python train.py --n_layer=8 --n_head=6 --n_kv_head=6 --bias="all" --optimizer="muon_variant" --lr=0.0129 --dataset="wikipedia_en"
MLP neurons of a small language model. Each row is named by its layer, matrix (up: input weights; down: output weights) and neuron, and shows model dimensions 528-655. Each number is 128 + 24 x the weight over its row's rms, rounded and kept within 0 to 255.
Before each neuron's rows, "fires on" lists the tokens most often at its 100 highest values on Wikipedia text that the model never trained on.

fires on: "and ", "from ", "to ", "by ", "of ", "in "
L4.up2529 [107 117 131 120 139  98 117 181 114 115 140  98  88 101 119  67 101 150  74 148 180 176 145 107 133  98 113 114 179 139 125 112 182 142 124 165 115 109 148  95 155 116 117 135 117 134 128 105  59 114 103 107 136 118 164 114 102 150 155 107 146 140 161  89  92 111 189 125 121 142 143 164 158 122 134 136 115 104 137 139 157 110 118 120  85 167 116 115 105  85 162 145 108  75 141  96 165  61 142 145 107 126 129 108  82  74 101 135 120 179 121 151 135 118 111 103  88 142 126  77 123 103 133 149 166 117 124 116]
L4.down2529 [129 113 131 145 173 124 134 176 106 145 190 149 146 119 142 137  95 114 153 137  69 118  84 127 146 116 156 167 156 110 173 131 162 151 125 117 163 132 140  74 159 141 121 124 155  86 136 150 156 170 106 169 133 135 124 161 153 191 115  75 115 129 105 155 129 124 112 128 110 121 172 101 165 124 121 148 126 161 106 104 120 137 138  81  70 129 118 105  89 144 148 144 133 150 152 146 114 133 123 154 101 168  79 145 124  78 106 132 108  85 114 112 181 107 126 138 126 134  95 103 171 151 126 145 114 143 157  82]

fires on: "| ", "t", "-", "an "
L4.up564 [138 130 119 190 163 139 106  94 124  88 151 120 106 132 157 163 110  98 135 123 131 129  79 137 103 127 116 137  95 138 134 149 120  94 116 107 127 118  72 104 146 105 146 114 129 144 167 183 132 135 128 145  80 145 123 132 116 138 132 138 136 132 113 126 117  73  94 120 168 141 143 128 162 130  96 153 141 100 110 115 128 155 163 154 121 118 172 160 146 136  91 114 136 118 138  91 119 159 136 117  95 152 104  78 162 107 155 140 138 109 158 151 118 103 117 138 138 100 129 134  93  97 122 159 111  96 124 157]
L4.down564 [126  95 172 112 121 100 134 178 110 135 109 116 133 111  94 118 135 121 114 137 103 147 150 133  77 147 123 106 147 125 103 141 151 183 148 151 120 120 122 170 104 158  97 125 106 159 113 116 120 103 126 142 133  65 114 143 143 148 106 136 104 125 162 123 133 148 168 131  70 118  93 102 136 148 173 124 164 117 148 148  86 124 152  58 124 146 115 115 108 136 115 143 143 109 151 149 126 128 120 159 150 139 161 154 114 109  92 111 110 111  98 100 131 142 123 131 103 141 157 150 174 172 127 100 114 164 162 100]

fires on: "of ", "-", "'", "to "
L4.up103 [111 129 182 144 165 171 114 102 174 119 130 147 143 113 121 124 120 101 106 104 131 162 163 110 115 140 131 149 139 193 135 137 128 164 124 136 164 138  77 115 101  97 149 120 106 139 120 152 144 134 160 121 126 102 120 112 143  94 158 135 149 142 130 143 162 126  77 119 136 143 132 136 191 149 149 128 130 112 113  89 146  87 131 146 115  74 119 153 131 117 120 135 118  94 118 137 151 145 119 114 112 143 119 150 155 122 128  95 140 138 155 150 145 169 129  89 124 113 124  96 132 133 115 117 106 130 141 146]
L4.down103 [118  90  93  89 149  60 128 157  99 121 159  79 141 156 133 103 136 121 113 152 144 135 117 103 142 132 128 132 153  98 157 141 116 147 154 133 165 149 109 148 133 145  98 177 153 121 160 112 160 119 119 127 116 151 109 170 111 146 103 123 120 113 154 147 124 129 141  87 149 124  96 109 157 114  95 125 127 148 116 124  77 179  96 145  94 176 131 143 118 139 136 176 113 106 127 140 121 112 105 146 138 118 112 175 139 195 131 134 131 143 114 125 137 159 148 117 136 134  87 140 102 127 173 143 137  90 136 124]

fires on: "of ", "–"
L4.up477 [158 135 144 120 128 153 146  82 125 122 104 107 110  81 141  58 163 152 109 141 128 135 149 111 104 121 137  91 149 146 153  89 119 145 142  96  88 132 110 230 107 122  99 146 157 120 156 149 124 116  97 139 110 129 118 120 145 132 107 166 113 147 116 149  95 143 123 116 145 126 120  79 162 184 128 134 137 142 168 127 109 109 141 168  99 137 166  91 120 132 141 153 126 137 109 129 116 153 126 122 147 158 100 160 134 150 138 111 147 141 138 110  80 143 116 161 131 136 128 157 111 143 147 127 140 179 174 139]
L4.down477 [135 100 163 135 135 106 153 107 109 156 114 166 119 134 141  91 115 148 164 158 143 147 135 138  99 133 124 163 152 117 167  79 151 143 145 125 145 163 116 111 133 108 134  88  66 126 133 147 160 112 156 117  80 119 127 101 115 144 151 109 107 165 104 180 177 113 116 108 145  85  77 145 119 162 174 148 137 119 122 120 138 146 110 144 154 159 145 164 165 134  80 113 140  96 108 108 159 130 179 126 152  98 133 109 125 126 141 103 143  94 105 116 117 140 173 143 153 110 135 142  92 150 123 160 142 125 110 123]

fires on: "of ", "/ ", "brought ", "ruled ", "to "
L4.up1011 [126 138 158 146 145 130 112 138 139 124  89 140 136 159 126 144 138 132 153 137 124 111 125 119 123 157 169 171 158 134 142 100 180 132 102 153 153 135 131 167 151 146 107 166  78 155 115 124 115 165 126 157 122  99 139 102 138 151 161 121  73 120 127 163 162 140  94 147 136  92 155 127 123 109 120 157 132 135 119 165 127 103 139 154 146 103 142 141 152 153 136 113 104 116 158 131  82 137 131 135 175 106 141 109 133 101 165 122 111 169 122 129 145 130 163 140 120 165 158 103  79 140 115 137 108 102 102 115]
L4.down1011 [133 137 100  53 108 106 125 123  84 146  82 133  92 153 136 112  81 133 189 114  70 134  69 132 138 170 131 143 132 114 112 144 110 127  98 113 102 113 139 105  97 118 138  95 133 135  77  99 139 141 120 123 150 106 117 185 154 130  93 118 176 122 100 133  98 120 147  94 136 157  68 125 110  86  99 104 118 154  99 168 123 155 150 149 133 117 133 122 127 141 108 107 109 125 105 136 141 150 104 119 115 146 105 125 106 185 111 143  84 128 133 150 117 174 105 119  91  72 124 147 168 120 120 144 138 138 133 160]

fires on: "\n\n", "in ", "of ", "\n  "
L4.up2458 [120 113 134 142 119 151 160 108 115  94 160 127 159 124 142  85 144 125 104 128  97 111 119 110 122 142 133 123 137  93 114 161 114 123 133 139 151 142 112 160  91 166 106 168 120 166 140 124  83  95  99 104  94 156 152  98 105 132  83 114 111 174 180  83 115 144 141 102 163 124 128 120 113 115 149 167 143 146 146 121 113 110 171 123 145 167 104 124  83  98 142 113 124 160 123 138 121 117 151 164 111 175  95 134  94 130 115 109 139 163 144 108 149 149 133 126  89 125 102 168 118 110 126 111 166 153 166 101]
L4.down2458 [ 76 146  90 106 128 151 153 121 109 102  95 124 130 135 137  99 131 114 154 107 116 119 157 104  76  95 137 124 134 123 109 133 185 155 134 177 112 158 113 144 169 144 130 144 123 115 100 116 174 166 150 105 179 134 134 100  98 176 132 151 125 122 144 122 147 155 129 136 194 157 133 156 146 107 153 122 101  93 128 140 155  99 133 107 112 125 124 119  94 137 113 102 133 149 130 116 110 116 171 132 146 152 167 106 115 160 158 138 105 135 165 147 127 115 112 150 178 104 159 139 115 135 147 143 155  99 100  92]

fires on: "has ", "ve ", "un", "-", "had "
L4.up2746 [130 123 119 150  86 129  98 110 169 131  87 143 111  94 148  91 163  97 102 152 169 144 102  90 128 113 141 151 121 132 135 144 131 105 137 167 108 125 110 164 138 102 105  99  93 168 102 146  96 132  99 102  91 132 117 147 129 124 103 151  84 167 143  90 133 111 103 116 155 142 156 157  95 116 100  79 112 132 132 170  97 105 127 151 159  65  86 133 111 142  92  93 154  86  95  99 119  97 110 149 124 186 158 123 138  98 107 132 128 142 123 189 120 105 146 137 106  73 149 137  77 149 152  69 132 122 130 157]
L4.down2746 [128 132 166 153  89 145 150 123 151 123  89 169 136 119 144 128 130 134 193 157 200 121 121 101 123 128 112  68 138  97  77 127 109 128 153 157 103  81 132 157 137 129  96 112  93 148 137 142 126 132 110 156 154 146 152  94 191 173 163 171 138  99 106 124 122 141  89 119 142 113  76 120 110  88 144 115 110 165 128 179 110 108 162 142 162  89 121 132 142 133 109  92 132 153 143 121 121 140 107 183 135 131 106 126 108  88 129 111  92 117 149 114 144 130 104  94 154 126 124 155  99 112 125 122 104 148 115 172]

fires on: "of ", "to ", "through ", "in "
L4.up2057 [125 104 153 148 104 158 165 119 130 118  86 102 131 127 141 136 134 107 120 159 116 163 130 130 129 176 169 140 155  98 163 128 121 161 127 121 143 146 120 142  95 126 111 135 102 174 127 161 139 127 185 172 145 125 126 124 113 178 121 123 140 137  78 110  89 136 133 145 109 104 127 155  87 136 122 134  96  95 133 121 102 128 146 139 174 145  95 150  98 109 170 135  79 116 108 154 112 113 144 152 134 147 149 107 104  91  89 121 117 128 123 126 104 125 146  83 119 114 108 112 104 118 147  95 115 161 115 117]
L4.down2057 [147  96  99  82 137 126 138 158 149 162 135 143 116 113 141 159 147 139 178  97 116 153 141 139 124  88 118 106 175 148  96 108 106 114 123 108 104  81 123 133 144 134 129 106 151  99 133 119 135 118 102 159 104 118  99 133  89 118 108 120 126 127 141 159 124 153 149 142 148 156 121 145 152 106 179 155 135 137  88  96 155  99 120 133  80 132 144 113 102 126 129 126 122 166  99  92  88 119 109 142 136 104 130 121 116 159 160 119 126 138 155 158 123 158 131 157 100 212 177 122 184 130 113 169 133 129 144 131]

fires on: ". ", ", ", "). "
L4.up2450 [150 138 114 140 119 107 104 108 110 152 183 130 133 129 127 142 123 150 133 128 105  79 131  75  91 111 108 133 128 106 138  90 126 127 140 149  91  96 123 151 130 130 116 101 130 127 159 106 112 136 137 133 131 123 120 161 143 149 137 170 149 135 114 128 149 144 141 125 128 141 109 133 120 152 115 106 203 120 134 144 102 109 135 152 128 107 157  97 132  82 121 134 114 116 124 166  88 160 145 146 145 111 145  87 113 133 133 118  80 105 122 141 100 176 127  72 164 143 131 127 123 113 117 166 119 166 115 149]
L4.down2450 [151  57 127 164 110 112  88 104  97 109 105  83 127 118 141 106  89 163 134 153 152 173  76 128 129 134 103 127 158 123 165 122 140 167 160 117 154  91 138 105 126 106 161 113 110 116 169 103 175 141 157 109 159 125 130 148 137 160 143 143 111 161 134  96 150 134 125 131 137 101  92 115 156 131 139  96 129 136 147 147 138 150 136 119 131 172 181 123 147 120  91 138 140 107 108 120 125 153 119 130 139 139 168 136 108 114  75 147 149  97 149 124 130 112 110 122  99 139  98 134 122 125  97 123 105 102 125 126]

fires on: "and ", "from ", "on ", "around ", ", ", "New "
L4.up2434 [ 99  82 104 145 133 147 174 123  74 136 152 101 106 120 121 128 139  83 122 145 139  90 119 145 142 145 142  94 119 168 143 124 152 127  99 162 131 114 185 127 121 148 133 129  89 127 102 115 127 136 136 124 158  90 120 134 130 108 142 120 112 136 123  97 144 147 108 132 118 106 120 107 199  85 195 152 112  71 126 163 159 120 115 142 106 157 101 154 102 125 143  73 144 157 149 155 123 132 117 124  77 139 187  90 100 105  94 123 117 146 125 109 150 145 116 121 119 148 143  90 114 137 145 148 130 139 118 107]
L4.down2434 [ 89 157 129 112 172  80 127  95 140 129 156 150 125 160 102 133  99 130 117 108  86 165  60  97  97 135 133 182 155 156 112 148 146 102  87 113 124 113 102 106 117  99 143 120 100 143 141 104  79 134 118 130 120 118 157 136 148 137  97 126 117  94 178 166  97 121 110 123 105 129 127 102 124 115 133 150 129 162 131 156 144 130 139 128 146 103 139  98 127 122 124 113 122 133 139  92 114 122 175 155 140 141 118 164 113  83 121 143 140 124 135 187 135  91 129 100 110 133 130 151 146 138 126 135 114 137 187 120]

fires on: "of ", "-"
L4.up2189 [141 138 123 145 128 104  89 141 140 100  82 137  95 101 152 112 156 138 158 158 167 119 142  96 156  95 136 147 150 183 136 107 136 125 139  97 123 146  96 132 112 125 124 142 139 118  70 158 123 124 150 149 107 131 148 148 129 109 119 106 121 155 161 157 108 143  89 114 141 115 127 118 145 145 131 136 117 135 127 134  95 129 150 100 142 119 148 118 140 174 137 151 109  76 116 116 134 150 110 126 129 159  82 117 138 155 153 129 114 112 145 102 106 137  99 151 112  82 131  95 138 123 117 135  91 147 107 136]
L4.down2189 [ 91 130 135 107 144  93 105 167 131  79 131 126 102  99 153 131 148  96 112 131 183 131 167  87 138 127 134 183 154 134  88 111 100 117  88 152 133  99  92 141 144 130 133 145  73 160 139 122 151 151 123 128 175 116 136 136 110 118 153 150 109  94 139 113 161 146 137  88  74 127 127 113 170 122 171 113 143 138 145 152 128 123 143 148 130 154  77 178 123 161 102 112 120 117 137  92 145 164 120 153 154 180 109 171 112  71  77 126 134 146 145  46 147 143 115 171 190 102 101 128 119  93 172 121  99 161 124 161]

fires on: "| ", ". "
L4.up1107 [113 103 122 114 112  98 128 154 110 139 139  95 109  95 158  88 143 132 148 135 108  87  82 106 134 147 127 125 121  84 102 141 134 126 115 131 124  95  90 166 162 117  97 118 109 129 146 106 154 113 129 154 150 144 127 116 142 172 125 131 153 129 121 118 151 153 128  99 133 134 100 141 144 154 136 131 174 155 122 127 133 139 118 174 133 135 121 118 134 141 148 134 153 176 106  96 108 146 159 124 166 118 100 119 161 114 112 113 126 131 154 114 172 147 140  65 151 120 123 128 126 132 116 146 127 104 162 143]
L4.down1107 [143  97 160 111 184  91 118 125 126  51 100 159 146 135 128 105 120 172 130 106 149 125  65  98 121 133 137 140  91  84 137 121 140  99 101 143 158 151 125 121 129 167 110 112 119 145 148 159 138 149  87 154 174 149 158 107 124 164 134 130 143 152 118 132 106 180 126 140 151 162 112 109 135 127 101 124 127 120  98 105 155 140 105 117 122 135 104 123 134  99  92 109 148 158 188 153 133 176 129 140 120 174 132 123 105 152 170 115 141  28 140  91 107 116 133 121 105  98 136 103 110 140 132 133 148  99 124 115]